Weights of a small GPT-style language model, trained from scratch on English Wikipedia.
Size: 21 layers, width 192, 2 heads of 96, MLP 768 ReLU, vocabulary 1647, 9.86M parameters.
Training: a variant of Muon for these matrices, 305M tokens, 9631 steps.
MLP neurons of a small language model. Each row is named by its layer, matrix (down: output weights) and neuron, and shows model dimensions 0-95. Each number is 128 + 24 x the weight over its row's rms, rounded and kept within 0 to 255. Numbers have three digits each.
After each neuron's rows, "fires before" lists the tokens most often just after its 100 highest values on Wikipedia text that the model never trained on.

L5.down699:123114161099104121123118131099118145135175127143112113139104145102115140096156135140124149128120120126121109151125124147158115131154130115156131080140152120089107150123160139153135127089164121154168108099134113132143131174120073150138173125120079153108124132109104102083140118138131109098
fires before: "9", "8", "7", "6", "4", "5"

L16.down687:132137136122157121133165132111162138145080087139127144126133147087158127110115093131125141114125078124120126113157163089167079144092113083093144084106113152124196121119116112120101090091125180139107088158101155110146161110124144120088119135116096124160077151131163095084153071153116151118
fires before: " ", "er", " that", "ing"

L2.down585:115145148112101138105162078118125146136149096104139125099150127128139148121135083114090157151112098104098118109125116126161131127161121124100154145143130098106146153111096113154121151099122144144080137145144113156109125157165116138123093128150103139143092135108091092089151121112076098135
fires before: "ived", "ain", "rib", "r", "pt", "ired"

L18.down331:126164160157120078138125120104130127139132159142094138138130132144170123166114115129105171096139116148128131145111134173125147091117131158098140072103081141063106097141130137139155136126105109086087169099110134147119121141145163127160143133115100152156108101104133122090133135121144110065
fires before: "8", "1", "9", "2", "6", "orn"

L2.down205:133124082116095148135140070110107126146109124133130159132134122126129104087130110105110157155109124124097134120166132159140120152123087083135154114114124142136088173127117141133130096103099181115095118135145125148111127111144112170077098087169135123127114117126151140087162125144176090130
fires before: "ack", " /", "rib", "em", "ended"

L18.down355:186098141113135088161126135134094126143084117150127109114125177099125115118140084094111169175138107103158095150104118120157125154081096131158137148138125121118147135133120123121165137132124121092153155185144162131186128119127144104137096101152093118141130128100131094141150076139143128118
fires before: "7", "8", "6", "um"

L3.down675:109166140144159065127126155138132123125119152120115150130102114089118121143123101102119117155124103136146128180154146183155117133149163146089112109158142130117111148143137138111153135125129089127144093107120117126125124147193024150139168141112086117125130163167101113152122145123145084081
fires before: " ", "p", "end", "ale", "ed", "e"

L2.down601:151176129113094115145091144073139123111081117130161192124108127124131182133138173096127117106132118145122090125120127154090127114130125099092103145168119101111140152108130171110149102158124134149147111137154138125128129169153123155148114136116176138125117132144096135104162147165106203121
fires before: "ision", "ies", "or", "y", "ents", "ied"

L15.down346:151144168132138116132145123139141073121115197132105111115129138082063130097145145133118158155158129144113150142101157138173126131119153107110116149118091141099143112117081122134101160138116138099120101149095114118114157123167114133100112150101077116107138103119141091146137152129110102115
fires before: "te", "ion", "ation", "ment", "ing"

L15.down120:080110112095137143134161174129118105104125124115123133116128127137131137069127071094153085116114112157120111122150107165122120126115194114134124129190142127143126104126134116127134149080163137125125118126136142168110146163140091150117149168134104137122133133144100115122119137140115129155
fires before: "ent", "ents", "u", "ence", "es"

L8.down74:111100121121098097103080120155144116137181122136061120135140163132144113109138115161123103139129144176144142158173157124146157096155171130115159152122142132107137124151150134151126113085146076127105150124090121113160142113131133125133079135114102076171094136100143143130168101119153124160
fires before: " |", ":", " |\n", "%", "pp"

L12.down480:142138115088140112109133141128090145118091130127125144128099152102188148119136098096130092078142144136112122117108134093135119146154122105134175124137099114134137106116106113084097095121140141144180112120091107102136165095089116127114103168123164112154092169141132140127141124075088128099
fires before: " ", " S", " |\n"

L18.down497:105131095106127129099137132103182160170116132115096170083101146098136116086166107117094160119144074116184145138130171113100126149143107125108162136113175157108121142097159151147142142134156120119125131104162101129134128100152163121160090116090107131083136120073131111109146148135094148154
fires before: "5", " \"", "2", "1", "4", "0"

L15.down536:141152168099097097114168082102113126141116084150141098122142134107155124140118096155091107154135126120101152107124094157123164154151136117099116139170102141111079144091145129140139104090126098141074114115122123175163125127151140112144144146114112106111131130150112095117141132155135147152
fires before: "ing", " the", "ed", "ent", " his"

L16.down177:163158148156117118130145083141151125118132124111122176115143157129155115104143132135170128119130133128092135127141161092060171108130135128114123155112092114121106109065123139151149130132148140129152147178125106163061140108094118122097082087134171155146129132100108163149118105139106166091
fires before: ",", " of", " the"

L15.down326:119133131159156126104152110120105131081143114118131105135131100178150118128123127079114097131115175102120120156137126109152126146143150113180140149129146172109130107137129142138106144168106130192077148111106072135140123101152153150146060114114108147099084104111124152108135093134167117164
fires before: "g", "ge", "ts", "t", "ted", "ed"

L10.down686:133162106105152150173163114107159144110148138122096185127103114178144105152074092090125133116107125176149153195115139153145176135107142110137090144063159115136125129133155127143159151143148146089105103132151142144107120127134124158184135098104105123103151103113137105125089121135148121052
fires before: "1", "2", "op"

L13.down41:117122109138138110131148120134157133126155085109131123140093106169131146124159113093117109118144125140147180131116101159156139099097145103131136121084109161081193145153130166160097134120077125132108145129143110108144113172097119185125154184115163095101124155116116145104150130143122097123
fires before: " |", "ge", " ", "ate", "g"

L5.down381:096111115139122159130105197106154139114127107131141130139105089160168121122160166085118126138097149108125074095152156135112139133161105130113112144117110146167152130142138147144107119114073099170106149125112162129117131122130162162175178123127147121101113115117127115119116119132146101124
fires before: " |", ":", "\n", " of", " ", "ies"

L3.down663:128138175112125130112097134121132124115105104120100114095134077179119124136152149128109140115105124122132118147132149127165102161129137093172164100165151140162113125135116149128106129138116091125145133126116133130110197141127115178163118121128090121124136132116164134138101112139102111133
fires before: "0", "4", "2", "3", "1", "5"

L18.down354:107149114137149147130100151153080104129110133202103171122135150120119104147151155146137123145136103101160110101160175149116121114144081128142142151089144118132090173125119166128083115102152177122095118154110138109126104123120135157154138136122102095154124178123129103153113131166127136102
fires before: "an", "ans", "ane"

L10.down425:192113139132128112102158092103122157119105112105122164125094106138146126144132113153112196112109155162132169076112166139132118140150154097101161114126087170112139171101144114107115156110131095104115100105153132134126135116133122124121145088126135139135098132170151130119159109119115126142
fires before: "2", "1", "ary", "s"

L2.down211:163111144161140160118137141156136115145140156116109171109162141135156105106128146102091133114144116115125133116140102148111114117099048134105114164148112121156179131111093137136158117134111151119102149103149137123142066144101124142095112090174153137108126127145138105104145123130154121135
fires before: "ase", "ct", "ment", "cted", "g", " in"

L5.down233:158092099120143149129124140123088101139163156129162149104134114106092149139173123131166122114120118063104131130105114123151148099117151124137137127152198110101096129146124112135146107121134127122127131102120083149162130165140124162115152108151095106122157087124113130126171140166144081129
fires before: "un", "im", "ure", "ur", "ud"

L10.down235:119124142150090095142153102092141097057159125134099131188124130084083127128121140090138159167148153093165128168101151129144140139151183104113128123118115134103105109128137103162126122115116100098106159127098130143122115140161089083097127139121148134053115125174137098116083141158116139131
fires before: "on", "ations", "a", "ed", "y", "ation"

L16.down638:167127134126145158154115167115132168126127127147154148151108097150132145101132105135097162096142146155118131122149126115146170136110119140168110104129121080134094148149113091103159122144125105142134131124150158108139129139141116106078113096144146083132120132136095166154143085137125106164
fires before: "0", "illion", ".", "5", " m"

L3.down401:115141117100123130098094113088111135143158102114136106150123108131096160158140163128132123126168087169137124152097151181165138147120120135156125107149166136117156107138163120120102126099164143150168120089158149142140119140206107146102113068103113094147106151117090119120108106152161117111
fires before: " |", " |\n", "9", "H", "e", "N"

L9.down524:131150130099135102120096132086122116119149122094155158167115154059185108121135141145098106192101142175137118097130117170148133149141128152145107147120091078125162129102133133103142093138122118127163144149165115140137157113109120089120148164162108130151119092092097111122148136110117124115
fires before: "ia", "ican", "ina", "ian", "land"

L2.down254:133109155111116127132095142116110207132126088146144155106143155143097128095109153104105135122110099102172127151164123168148110115149149136132148118123162119143120148092121101115117124174143121138112169124112088146097139114129089114147098140134160106106148153142149155142092115131144101110
fires before: "n", "ference", "f", "c", "stru", "d"

L2.down350:095102128123145141136128145105154112164128139145131116157146181134135151126153125165132103129109096146129135113158112125121141151065105120139132127154140086104142147113142146143119151106121155119143127114124123106151134130115119167147047096149117095132121119177144111104091083140158138104
fires before: "ard", "iv", "-", "ian", "epend", "ael"

L15.down188:156140136162117107110108122143111178184101111150122128096138121134109125108132150097165135108149120160097120145148161145103163140120132154141179105135117109125101104093117152156099132106106150118122102168131149167122168130101116117152140173138140127128154182123176118146138078138134116095
fires before: "s", "ed", "ing"

L8.down683:095155119132121142119161119101127125050084123120124153101143130139114108150124144098140110148131144075115151135130125135152109113157120120117122122148120100164112110100177119122117131095094105128090130145071099121101119130139101133116121149144093150143112191124130110132126146140133125095
fires before: "ation", "ated", "a", "ations", "ate", "y"

L9.down242:134105133141117147135123123117108153147102142095151130184107118060176162162121131119159136130125124098118130098126175084095158076136106138133116167135100133122127177113125130107133153130133115114120120096158127123109157141138150138122115114165115122119114136148110124115125087134100145131
fires before: " ", " the", "ark", "ass", "ary"

L16.down14:148159124105101138135133126163103126151181142080099104170135112136127098118064136109152116134134144131137155185155119136170093100087156199165096130155120103099145108157136120131126116088089130156123163121137135101130143110126111144108106116083088109126136146150146102117134124122128132129
fires before: " ", "ous", "ce", "ent", "\n"

L2.down613:095168160103120117133133136114095153162147132122138137156150128119159107111144126127158141150128093157142140152178124177132130102145176142109090081146155106162104153118121147138153102146129118079157134144163126099093143076090113114126105094115126109120131132164130131105105114134150097135
fires before: "if", "fer", "port", "d", "ference"

L15.down261:117121130117086121124139110096132123131130064098161119118086140096103148135093114116142153152140113159126138129134160109140105125119117139068170147127133129095125140102154113098147121130120140122107132115138109120138141132156115135136140120126130151140117107118093163125127130133173144178
fires before: "ent", "e", "ents"

L9.down302:087129117135122131143132127132118168129156122117147145121099108096158146105161167096133144137146100164156139146156099092128099109137107104172149093143137133170156132098107124093156150147091146165134129122150166122106120144142139142129185146147108113107159141145159135108141100119130133139
fires before: " ", " of", "a", "us"

L15.down433:108077096103112156132130107142158150108183153111145183146120118098156141136111127086107161147165140164108153108126136118110104139175120077195111130141130142065137164114146132132100116109075144125121143144114087120107104142116118122135145127119119096154110157148112085099161093157115086114
fires before: "1", "9", "2"

L10.down247:127150148115180119172150161170126103133121155143121146069151145114136179098130078122113154116152123130149108129103084104153138118135109137137121150104154134164135116116161158168149118144151122148139092123135157154130100121134128139167115100160131113125067122144163160139106143103167105152
fires before: "orn", "ced", "ished", "s", ":", " in"

L15.down76:109132115113082133100173127122150085111087160098135122141117079135125141156152112107176125150116159124188136110117120149121125084104117151167135148192108139079135129121110131145157149129130154119139134115168171122124145082158115136102128068092146133156123116120165120109132070155121085087
fires before: "-", "0", "–", " ", "\n"

L2.down398:107119159111100125116131136144136090158152139145148108136120162111151115127102124100119080132116117129127113139162139142185134096086074102093111100115138104119155145146121121120147135163131112121118139134158121122132106144160067194164099142176136095127111154131099158119108116162138162129
fires before: "ent", "an", "ents", "en", "n"

L2.down127:104144142107112129129129074138117143111102115117104130158116149098132164141142126173152161144134122131141146086121083167125130095151144165095108120170158135124104121117116180090110156118151180123089100132121133106132153137131090160157098099106122106071163137156109119125157113111123125093
fires before: "us", "ed", "ry", "aced", "ie", "an"

L3.down140:122169132148135142156127094154117120109155115102137156146114160098097117094114075099106138151106149165126106121131168173146133088112160135190079154143085174114166144119118122163103127120113158125118114153122129152110118137113096119091122132123103119147132114154089142127127133114126118125
fires before: "t", "ge", "as", "ard", "g", "m"

L7.down736:096113139125133187128131106141077128143193154144112143107143142140139150142170167115173100154160132114167155137170135141128117081113108128129136113125108103120147115172088129133124127126102111116121132130134118122094154104139074094107100133120105135166150151083127113120129161145172138096
fires before: "ial", "ation", "er", "ing", "ice", "ian"

L9.down377:155149173120097124127147182085114093132142108111164125151102188148132128132143084125126149163126126106147132178139101111184137102129127129119168176141155134086123116110139071136129117108127100126099089110126131099149178146125121109141101171119130125114127129160082138119148097157137163126
fires before: " |", " (", " B", " .", " ", "i"

L2.down701:136133138075091082149084132116158139136129139124083154148135153110107108128153098141125121169143135121131120134136178135144121084167155121125180107115122132104119108127102135112113150142140138141143148126112129156184092106151158173091109133121119107130068160126123132100139076116142067111
fires before: " |\n", "rib", " |", "abl", "ab", " -"

L9.down108:100087083132096138112114096134123131162091155100130110141113088149098121117118134179155157169134114100166145116139100169117116155133119141065162151106114123140123125119133133162145153112119102179105134132159107142141154123150139108119098133117112112144133145097102123094149153191120146088
fires before: " to", " in", " on", " at", " from", " with"

L9.down659:117120166120166150131154166148149145124144138100132159138094145112092137146140132149126157166123136151124143102138142156159114148118130097110143109114125150128124165096119112109144124128094117120104115113178110094164184122132116130140153136125105110144161152089097080141103097092147095116
fires before: "ian", "ia", " |", ",", " (", ".\n\n"

L2.down604:126158104132126105115105131136179122183112148137128105140113129132105149123088117177108112150144133078111136087165142129168132125110139131128173100098116112139108098118133110167137107117127097162122123158160116176127126133183144218096090141130108099155122157098130154141122153125124108130
fires before: "ro", "oin", "e", "l", "abl", "ab"

L13.down324:201128102118141102156145110153117131111090142099139146139085119190122148175114156152149151107152130114098131140121119164108135112120123118117149140104103119092145105101101131090103121148113143127102119148066141104149134118126158153178154091138131114080161162128159130147154095147124126082
fires before: "ion", "ed", "us", "t", "ies", "te"

L10.down61:111138126086145134155108121085158134144110139134160063159072178126160108175099127153136112160095140120117115139104165093168128149132140115080162136145131147113114104105126125094138144108119121107131129140132132159124131098144109125129128174075154129102120114118106111129099091136123131164
fires before: ",", "\n", ".", ".\n\n", " State"

L2.down310:184167115143103120104134148156127130108136093161154098109154154164165113137167112087185138122124104128093100162118143131128144163113112165090156102116120132136107126164109131102107160131142098132117128101131115123154130081136115113153144118122058109100135114111161121150159098116092109154
fires before: " a", "ail", "an", ":", " M"

L16.down411:125161159150128138129127103121131093106144111148075132078109154122149139110128131128068120106087123152155129150158113120133108094137114100115122129122111122101120106109157126107153079078148161137150113143114120148135107174113134087119120145137089148107117127119105075122146097093143125108
fires before: " as", "9", "3", "2", "5", "1"

L16.down165:102162138156102184125097152082143063087119169113100164104110159168129082184102112110136120166123121161124139132122151132122073145138121115111144148126137108121155150136099132152169102174132109144157122129123143103138107141161122125129141137142115109104110132164122109103143126089114117152
fires before: " ", ","

L16.down415:178174120117151147179140128123083124148105169171125147126123125111107155145132125145113103160121137142164102090115099193117166169073098098175118112129094137124110090095136120127129135137153093148162141122102113107125119144123123161082081142113158091108109083126105132133099120148110119151
fires before: "g", "ft", "-", "t", "ast", "vel"

L2.down693:139133102135111119139145089140116125153100113125134132082136136167112167157146094177120136131128122093162111166106134149193126159162162105132164112145113113105165196124164151166132129077134162107124135105134124177105150124121125160102116093162141123084105143136158117085111144111090106112
fires before: "r", "ain", "rib", "ter", "est", "em"

L18.down201:115130115126133129128139169177124159150174129073063133133148112141135116146132148131104106123116122122090089092151175102151124138091134130159167142137154120165119141109148118158132093105119129145177099131121071105094112131139141150075158114119117157092132165144139085136091139152130109124
fires before: ",", ".", ".\n\n", " and", " by"

L13.down651:134105158119104173144153108092131177096146134100114104165091140143115114145123148123151146161126154140108131119102102119122124171109131171149114125158109113085150112076141138063117113119096104130096159114121136140120131158119117143134117129144148150134128120094161094140119092159124099141
fires before: "ing", "ation", "ed", "es", "ies", "er"

L3.down537:105147083132129120108133105135143112134139114098144112118121160154099128110167079115103128158146112101138094120136160136146113137130111119162174093096148088080114156140130140133136122143122126181111138094155108151094145151125080156115143115150155083084110106133096099103156166124114106131
fires before: "oin", "ud", "our", "ust", "ur"

L18.down705:109157147129152086084149106147115153115092127133101131105113106148135076163148111105129128138118149137086138130160114138171162166136107132123109129129139175136118116162062149121075114079136138091147133155145143132165129106154150120113101169099139109112123106129196117139146064075099141142
fires before: "7", "2", "6", "0", "8", "1"

L13.down730:141112109121122116157124142105131143138105131132177128179078088149126089133109135122120135108142146135161111140085097132132102131127178098124127154135144134132122112149085081082090099151136147159119128136096131105161145127128138136098110126086120106143107136138114137043080111087157173121
fires before: " "

L16.down503:108093166099142124097146138141134111112131111115093096124128137090128120097136156072125122150173129137138113144141095167139083124083122147140161120121157136049154111078119124159131151084105151098137123130122108146082109182104179118102121153147134175092141108154119143132124120160118124123
fires before: "ation", "ate", "ative", "ations", "ated", "able"

L16.down416:104121129094137134098103128141186084109130187119117150173162119164130143153092148118164115136118093128140127137138139145148134122170142110121096158147152117084127154140115132105107097151112078087104144100138103110140123143127117170089127142116104147127152118184135160116115185153121145137
fires before: "0", "1", "2", " years", "===\n\n"

L13.down632:126152125156133117121168081109120136129153138156171102108170125128102131123167124090155138140132109105140108143097147109156132131145149164128130117103120101117102116112143151137152117116152134134163076138128116140136144125166108165141128152106114087104129104086113152122097127079085133140
fires before: "0", "4", "1", "7"

L18.down701:150128184123131171117129172124110152115121119112153106139131103129136097130109127080125146118120112123166127146124132120101138127111137136159162143097108130114125078176144137103137108147158131129140112169188167170127160113135112140134077121110107117092101094151168089131097043103141115145
fires before: "9", "8", "7", "5", "6", "4"

L2.down245:113123186139162141127166103122159143152133154158129113157160100144081137105157167091110113142133122105129106144136132105157091127135127129140178130115113147191151138138131102143126136091122121111120126137127121147085123135118107102131117170148117112132136142078156137153119108127142081085
fires before: "ed", "ment", "ing", "ro", "ided"

L2.down765:081094124060136142132126149113156146119122151149097169121137141136135155173164184151133123084140169152134088106118156115112154158092120109102112129110148173109094119138097095166088147110094105164131131171135119152135119160172140135105124132127099138135137160114129126104123131101107138157
fires before: " |", ":", "\n", "s", "ing"

L10.down724:098122110141162173099101137114129088140131115134146126108142152123100132090089193155125154109174079139149150098163167125107124127162122087119134098128105140109149071106102166107119119137165170149146079085120116116109125107129120102155119155105127127136114162139114160116147093167135151097
fires before: "a", "e", "an", "en", "as", "r"

L18.down675:174157130108124119103157173127145125130070117133178147098122144128138140161134117103119116119136095129177162151141108117104114160117088140115146108126133119122101129151138148135129149171129107106113117162118119122117085149129161103130077118105116163087160124152145142135138129123101122155
fires before: "2", "f", "3"

L10.down25:111107114076117147141142182154143113093145142140150133133107120152144151162153161132128145117114134126079164140156108119095131184091154113141136194103127102136151157133135137163097123157050112087121126088153108116139145152119106101124145128081092127108148149119143154092101136137101118125
fires before: " ", ":", ".", "w", "s"

L5.down193:131123108172144172113135135134132141117163108082152134086126107106164124130111159083114109131097122091121127163170128121102127141114101129138105142165103119119167104156128128124123093113104120146107140137135118114112117177143135166101160168141083118137144115114073109165119179114115071100
fires before: "ing", "es", "al", "ement", "er", "ian"

L18.down740:104113102119124118159178128130127084105139137132165125136146142210118099067141113117142088157121123139162140168101083097153123131149147118145121129126145115154112133145105123127106123140099118112135084155121139105138097119137143169122162118151144148130153143109129139136130096130156123171
fires before: "ese", "ian", "u", "ent", "ist"

L3.down134:135134111104138145134120138122146113125152121141141110151144095114077131137108157120138119116096120133085158135097099123152101142134108094100136115150132118137143103148124145170166136120141103137108105153184132117129118158119116130165103132112136136158138185169132114150149132124133148134
fires before: "x", "an", "et", "ica", "o", "ans"

L3.down163:132109156106121166145095140180140147170135125170129131112111139139143162149178132152109120125131103157164109115153089101117180105106134100112145126115100096112120164172093123115114161124136100148131106115165075138128136135115072106086077110123159122122124151167118094147110129129165130095
fires before: "ad", "iv", "epend", "all", "ones", "ust"

L16.down461:137138133138129162151097139143117092121093176120136136148153123131125130130141117105157128125087161152123131083118151138113112128126138129146142157094147068103130103145126091129095124154151146128121122129120129147169160096187116114118159092087119147138125141137148083106117156169098114115
fires before: "m", "il", "b", "L", "er", "p"

L16.down81:149138141113139113106139164170138118077160120120111129117135112117134102114140146114093131120128131094148155138118126123079087102149154138166126131147151139090063086102130163100071165091100102114151128137090114140114127155148112161128131168126108109119127142107150156076121109136151120119
fires before: "ation", "ated", "ate", "ates", "ative", "ating"

L15.down146:126125106116123097166100163138134149086117197142163120140095136133137110121109109120096155138087130162125170164146121110115136140165112107113131105100123156094136166157156112120119125084138140145147144105147152134123159124119139104136104129100131115098080093090123167101109135089104126154
fires before: "|", " |\n", " W", " "

L7.down407:127168105120069169131107117161118133164115109123121118172137120134106104148153145115136160152109126121099108097103108134135137143113077131131144146143145081126136139113165132126115137133116151087136128121138074165150130147147124127100119122076094108100112111102108138132146149139159127144
fires before: " |", "9", "0", ","

L7.down149:125159175134119140134133108138158109149203133143123117109131125167114073122147160103099111155077115108153134119101139134146171121143150127136161067087089099141118117158145114130125121109126176147178110142123147186150172156144111130110121143102113137119123113140098106126101108174089114098
fires before: "0", "2", "4", "3", "The", "1"

L16.down600:145126123142115139131119116134133117138160105110126143142165112122139109128114062126127138109103118102113082153158133118133165164126133140144138098124135111114129158106160112133128065143161104108144122153108129128140121113132118097139150062147108153101097157153071147116142086151146128170
fires before: ",", ".", ".\n\n"

L8.down265:147150147099164126096183145088107107094136076109122140148134145101156177134120138060112119133138134089103153129163138134173105123155141116139137076151105118157208075164122097131113137114133132094133113099141149125153150141126101167135111101153099119135129134157122136116113060167106120108
fires before: " |", " ", " \"", " S"

L9.down232:131127117128123119150114112141135150154168135167159180111116150132129173151154118087126113138143119137162139101148067100136143134109171108142118144148063145112139121127114116124143098089137092088137092151113116146090098143159098107155110099143116171100119142155115167143150112154069152112
fires before: "0"

L18.down606:143125113139113130137116126162096134070129109110117136125111147129118116130106119102174130115128153126140121095171119114109101134156179141145111101136122126117093157081136098142164127070187174130134149087183095171139107117116131160132145150123096112108141118132125109124140133137109175103
fires before: "ent", "t", "om", "ary", "ician", "ical"

L13.down750:168111089149087118132103092159140145176091142119167134146109124124121137124122114130116128085168138102122127103139140152052102125160124126121150086134130113143120139133149140105112134092085092112162110163169122153177138084132138120141143147129148097104122137100123108118141077141128132154
fires before: "s", "ace"

L2.down457:122153130129143126121184112092102103101148115159139152138131117142099128130099125104122097136091136141106120155140155162156150138144125162117159181124126164119150146129094168115125120132124149126146189087139134080154104135092147171115087170074155118112138108136164113126088133095123125159
fires before: "t", "g", "y", "ach", " V"

L16.down264:106148178174170132133168092157116137092109141128138164121120165112091133119102170132072099142127128140131141097118163124100123129139086110142158116147163105139133141137149179123078122115142140119110104138119105123161109104145099110138149137166145152112128140092166131133160104153112121159
fires before: "ation", "ated", "ations", "ative", "at"

L7.down522:132101137091149128121137120112122141132129136153134108126131141132133148152137147124131105154132161131127115141170150151189136108142112120145144118181110124158139142135069094137106119066104089112156126135189132134135097085145117125117164078103154123088109155076132127145109106104151153140
fires before: ",", " and", ".", " of", ".\n\n", " in"

L12.down227:164137075123078121131171115149163127102142122165132093138132135137116134156142153106088111141095120122064144115124056115105112130152110105125165119119100143083118118104126167095124158149131128099115122102109110131138177174129158149126126130102153150133122166066100105121133124083156149155
fires before: " ", "-", " |"

L18.down319:119088149127138126126165145131154129119146136139167127137117126181139111143098111095156111114103088124118158151153178121141139128137147131182154127135192121128144148177142151096082102109153102131137146137152130142121111128126103108131146145170115116129125109151144057122133073140090129123
fires before: "2", "5", "3", "1", "7", "9"

L18.down264:173163102123133123140111147120101122139128126120160194092135162122150133160125141122130136153128159113140120135133153197167115077124118079168142096132140100109138126122167164166137171108107118136080146084129130114113108121140089135112142098099146118153105104132137118093131157180130126115
fires before: "1", "2", ",", "born", "view", "as"

L18.down88:130208168113146131139151134106095107141132157169155134107105179178171117115128138113124088098120144135149167095140117164124149082139080159148141114114124172125126152108156140124115167099153140147076130127114163142133115121121172125117112165090149121124135140115112124110130111145094087088
fires before: " ", "2", "1"

L13.down468:135123132106106157151159098149140143125161150120170136122103119167085147123119106125121176115173144077116129150146108091156105153113163150137180122142160082124127170091124169132155142135128143127140085145102092125137118096134122129054114134100133127119150170143130125126126104107105126110
fires before: " of", "\n", ",", " (", " and", "."

L9.down558:145136140106161150189146089183100114113150113161110148119124156136129113166120132101097141107122137118116130173113115104110190163099110108127139113158157123149121150093096138061127097092132157139144113136143124138151161107145138136123127125087145134127134110086143110145141071139157126125
fires before: "2", "0", "1", "t"

L12.down534:121138123133144178166128096149174140126066168075109159126144107151136170116151131175124104164093137101104132090151163124137111120110130142116106120160083096123128133111141094172159124126094142147144104120119130110123107167146090125110139115117129123136126134135124129085134131127163160115
fires before: " to", " in", " as", " from", "red", " at"

L9.down745:154168106138116131156150141103138092130119147120180134173131123102119169110136116087127147117111149067126095087111097124132105141139095121127105125145120144141121109143120130118134152091088099132132118150140118171136131161111119140127129107114152155136115162077133097088127090124122118115
fires before: " of", "\n", ":", " and", "-", " ("

L18.down239:109112119122116117163151119178108067139128095125151110067105130158122090077112130156177141148147105151096107148110142166179149161152142147143106086140107162137118100111131163134111125124153121135093134176143135122095149122105168092136153124098123147097114114169114088099131146139114117118
fires before: "ed", "age", "er", "ing", "ry", "ers"

L12.down703:131111158131131116117146162142126152139117097114134149151156097125122118123093112101168117168115132151151142119099133099134129121110175185118178122103077128095104171098146143118159132176134149086136139180112095159134103107146100109119154124163112167143136149134135148138142135109113124077
fires before: ",", "0", "1"